{
  "num_hidden_layers": 14,
  "parallel_block": false,
  "warmup_steps": 344,
  "decay_fraction": 1.0,
  "decay_shape": "sqrt",
  "train_tokens": 481500000
}
MLP neurons of a small language model. Each row is named by its layer, matrix (down: output weights) and neuron, and shows model dimensions 0-148. Each number is 128 + 24 x the weight over its row's rms, rounded and kept within 0 to 255. Numbers have three digits each.
A block is one neuron, or neurons of one layer that tend to fire together. After each block is what it responds to, as a language model described it from the Wikipedia text at the highest values.

L9.down224:116145156154115092125129120155143177132119156144159145145119120152137132112108062155121155096147125144067146126153133122110123089117153120106160130141130146100130157100124131113107109110127109124164133143123093155109159156100118107185079138148162113131150119133139115115118145140113180122112064068164146155160121133130088116094102107109152149146159128124101105072115126144144157118145122109142156108122083131126121124123132170127094169120158071163
L9.down624:128116187123099118121131134075055123120140123142129148117113136104144130124148070148083154111145123108146149119094139148127149151117132113101158113156115142103106136124081135142110133112159130113122150114125107129108144107121111137164107144103182087131146117157148130074128131119133178092121113137124159138114180126095111158136140111089126125149101136103107096083098161128088100101133121114117152140119113155126124110133135126125109198124139097160
L9.down764:154137169128103127102133133098112112126144163128170147104108132101102138111109117128102117092168132145092156184154149145133124167097116125088133155129122097128112161149111109110094142132151178146117159133131133127115156089115116116099085144110133115139125123200111153173151125112156085092138132120082150161160126153122079150150162165106173111129120127103140133077110142095110122130146137099117095139121125164120089110126143143096164147090101098136
L9.down1365:107158138116138143142102159158128141158094142170121169089116124137147134174139136111118131144119139153109120128153143110158113128141090142133110118143112133121136150147123101120181167141142123157123122103166104146123132143149104162072137119140175110125135149145121130075120155148126113141132110110155135102135108115092135109095121161090114158149105100157131111093127119107093143091179132114121131108110088131077112114120144132095131136125175110138
Description: Verb stems after infinitive. Verb tokens, often the ending piece of a split verb, right after "to", a modal, or a subject, such as col-lect, prot-ect, strengt-hen.

L2.down439:118139155107131133123155127143131125111101106124133099134114108131139126134099150139111110118152085130118106131112127131109132167123118122117144132113124159107102139100152111088128091133124105168151070118109141098150102138140151104137126126121099176121122181142135122114115143158051141119136133130134174116148142127135151119093103127063145152143144161144145133134139131165129155166146137151097108099147144137113154179106134197191104118152132079103
L2.down669:104139178176146116126101134129106123115118115094140156118139131132116121122131156164191146147187162181133163095151154140135090171100112177121095102098098097113137160091154140135112128155123105132139147129152094128105167149128086119122141092131103110156095112131136108117170139173138138160184087108119193131083124128108087159109174110120154109124147165111110120131141141115117137130117131109105131111134126150099078136145133119080128136134128099132
Description: Past-tense verb endings. Fires on the "-ed" suffix and whole past-participle or past verbs ending a clause before prepositions, as in caused, overturned, played, released; also "ain" and "act" fragments.

L9.down890:075136124206141137127125141111138122151163112106140108104117134155152135181133140101129121112144129101112167082112136148145099135115141111146134145152154130139133178151133149136126157107147137163060135116108145130139114161113117171100086085151152108113131120133087139110117104143109087157127145153131133148124118063148125145148136138145153162130111127146124148094151099147149076172110126142138181092183142147114122129108098147126154119104102109135
L9.down909:155125203106132114125146148127107124100160138130121129109109126084153121101113094127090146102122136105120154135170160104116125145122098164123135148134140132139142099128105108090098127121115125149127109117131092098137160126106084113113107144051130128142155159128106135107125155144131171132167142136118112122123163169135138070166139125132138133117142102148130160114139117183135137101126139152060101154124150133119156151087141109188088150103120067114
L9.down1325:138149119174164134126144146138103102137132151162144136102130106160117101129130150134095163110081129149123111154161132152102134098139126162138131138146117126144137110174120125115115104093092159116116142108113173099134113144153147160114157099136153095127161113109092130149120131161074132138084112110115075134111132108111127105082115164096120108091107163130153112147129100105126106132083143111113147123091128111124165132080127128116105152174139098115
L9.down1608:075128124130139144134079136159113117107156118120145155123146097149136142181112123139175102139116118189124133107152120113129144128112141138081079156136144158120155073127123163111158106114118116135096159124168101102120103132134174152120121101157160186101075110155147098141134164144126162128117154152119132126130119130127149121151129122101114121089156098114138140119150115201173093135135129177146107113157121118106095114125102116144115137128127166124
Description: Passive participle completions. Past-participle or -able endings completing a predicate after was/is/were, often split word pieces, e.g. estim-ated, avail-able, raid-ed, was sent, was sold.

L2.down139:089137142147150130135128098131172183184142134138099126083149096148146128144127079146141136112141122165120186156096100158114108139101112143117126103129112129102111101132132121119137176125137116125100152102137119168117174153151098111096139116140122105134120165130147118126157122138174110133155123098158146127129204116102136166092109101105115119107124128145127177128064129138083134159106151068116109143154144099134091094144176151173158130146108135165
L2.down730:134116125141125106148157098151134082158145152117164151114129139131140160125154147105125164112113087152126140117114084125152120118123105100092132128102116128074145168131059125104144113125147138125165132089097111122122115139164140106124118121121138113133098198149128116123135149128143093173150137106139141126174124111129129145105158135107140156139121118136133152156112168094138116168135124092120170155154130128124126143166150110142124110112112118173
Description: Main-verb onset. Main verbs right after a sentence's subject, often past tense or word-initial pieces: began, joined, signed, named, appeared, opened, established.

L7.down111:089124152106139138183141136086122137212080177177118118113149130124082183129148165137139119124121153136104183135129169117115140096145145125118131116121132154100129128159109127111135115153143160128095109152157096120094124119144117139126127106122135164121127136179097118161111142138098166133161157113111158141143114149155150133150145107124084137144113148111111117108101083141135160124105130091143080107125144147108114166172106103113134107122132109198
L7.down188:127093060124114133113089139139077116131111108135129132127162128097138128132155142130099124108151122167159111128129163143125122171135120113151143163105159149152057122123086180129100109168124126102114157107153127075130140090133133158160149143130084117113161137090107146172125122118128136173115102119103102136118067138120143132132163145186078138138123132117158150129095128146141124115113155091169132107118079097123142142069131120132137111125116098134
L7.down272:126127106110127098102153165141111169106159112190108148116134113126091153119141119119110104107140147129141112144143149147122138200126121096084111115099148111103116110100161123143127139104116137111119116136124150146152163133139099121124118157099137119141109084151118163136098184124152123145115123111159114133093077135124144097076099155091133151139098124095104167157157085114132119076108169181106134141125166123121121090092096075112149122125180121155
L7.down556:091123132101129087142127063088156151149111125113109148126135181109127143142141120180120177104149077095113126133171164142139125144138117148122134158127119121120105130136120175139132121124139128115158106095118112080149138154131114136135098156139181099123124149128153170162120157109143130124141128118117107149119186117112128122126091114056163142120110144139095103101126127129158118076157146114085149163127111121175093117119145121135125159119135122138
L7.down1113:117154117111118154107126125107151146148117133142166137119112097135100116153086113124146172111143128132116119086135198119114142166115143162141155145075106150112110154099125140117132155118121141119096140102134087132165106127151115123096161148163141113188143169114132132164145133158127106123115144114099129092140111163131083127105145118144140111084142125114121148109108106137113085128087137142140120190134167111126090068142105111192128136067106144126
L7.down1186:107123113172155123129110091068160122135125126124138099140136144137132125125154069162118173090190111116150110119128160121147123149140104104157127159137113144096136113108091144141099119113136134165133141120139111127141132153138128120133122140120141083139151146093118147107143156107155144105160138117065095169085138104130109108121084145106114102115162105111086149096111182130147135103135131114174137113117101117169111107121148151133088162135168145136
L7.down1216:131140141102146152119125134096117109146101125124093102152169127159106123138144096149135130124172153093103110165167141153191108132144101129112119155131077154103112137115103128122135112100129175169091092138067135106136104151148117131156112137165147153135157166139101138132069132139138083092135140121080124164134136157128126117134119169123138091080110124127122147089122111162122149135104092137155133150165113134123109052101127183126152121176127129118
L7.down1676:148131172168140126126119169112143147136103109149093133141102132124138169137104069125082151143115136121121143091152161109136135113150112158160151102120106112107090157115137145137136129118152130126168120186118125119112148162155120100151126144110152092076107140149127149106145124098134127111172136141108163110112115133138133087162128125130100135122148145134119095155114120122129118114177164183078148129105103110097142126130147104099144142129145124161
Description: Verb inflection endings. Inflectional suffixes completing a main verb after its subject, mostly past-tense -ed, also -s and -ing, as in helped, appeared, competed, leads.

L7.down254:128147125083159143089124127085094160155130101127123113132169127146099150131123174115098114141155142135156106175105124105124124118155137121134097128135124093116134125121110130099125091143131138129158120127116142116148129088132132203100097126179111137123131122137175101115081168160134126122106152128134109103069148181133104160127105107088137130115126142163112136143137114169109141128140141108136161139103135172119120123078125151121140130138128066100
L7.down268:127133090125100133115142105134139119194143106111127163144117129150120127125130091092108158136140180158122139180112152105148123073098146137138174162178097148141108105105154120098143130138074195155108142123136136098130143189159122141141111106137148118163125103113127098107086134133108119086144153130132133114159143140165129137133132112166099134101132144169137157168133095123103109076124146111153097091158100129126125124120124153150169145138121127126
L7.down508:110173132111152122101113194189128100155115145149130115159157129106112100200111143152144137134136118167142124103160129128122149095116152100129110109109091112155121143140165090131128145098173137132167147134139113112151133072120143121094108132132127114157114103102156094129123152199114104126120110135096115144128152144117095159079111089131110151109148164127147151105115155150164148116147125095129126120061102107148154148124145153115123139106124113116
L7.down954:135113155123149177136110122130169137146114137111156104127112094145109091101120149114126099111117117119099150072178099128133138144176157148138119158073127131172136115116146113124178116121112158111128139121166153133111101154117140092106157091141127129120160113145126124091156174158126132103110155142133090099124119121105098126091135140124155144099145129175143131127133099144115102109117135115129103112136149152133150128152118123149132154119123112091
L7.down1019:138143136141179145128137106114123175121131133168085127087140149106104135095068161084136124131122115117125146134126119097169170089158152103126165119165186085139132158086127093176173070147182118119099138082078142141074078155154152134139139087148143126139124100128117101072154149126139104138102120133142115121179114106109130126103145141148094135118119097136081135191149158105107124122086103123126122113123125133096146135124114157155098167130127081111
L7.down1172:111135166119125160121092130140136155140144133070147127111182150097116106128107179084116109064096151122125151136169128151104145128141164126126113158113145167125139183141123161115126084120131153115108133083152106113115118103116154181126124100174158124117150135167123141074135163143126145119102133175140116084126125095070121161114156159118112111132102142156125139083166121154125123096117133129139139122105160121058096119168134123179177129133122102111
L7.down1173:091126174114136158119102138100092116137087116124139151141165109109151144096120121097158137088163132111173151172101120134160123137128147148087088117108108136123132152136126087121123109196124128124096123107136089138126112163101125126095134147155097124131079126162121123129104168143162150111100148110133112139109127111091086159093141140124131125114111129131132124116132115136151104111115128177213153137121157089080108146090109165113118129136093102117
L7.down1782:128126149110107128132141139102105155089116149145151148123114143104174108142127140114167126119146156146106114138164106139215090122132131154097112123117130110156117105112134123139124140138129116138144160134167145128105135132135125125092116115124102080161137129167150108111087154192101147142151128099129142131116106155144107104081126071111126120136154117173134126111100132130163119161059097134102106103102105142146150095147133160116158163110133128129
Description: Verb-ending suffixes. Final suffix piece of a verb split into several tokens, mostly past-tense -ed (sett-led, plann-ed, comple-ted), in historical or narrative prose, also -ing and -ation endings.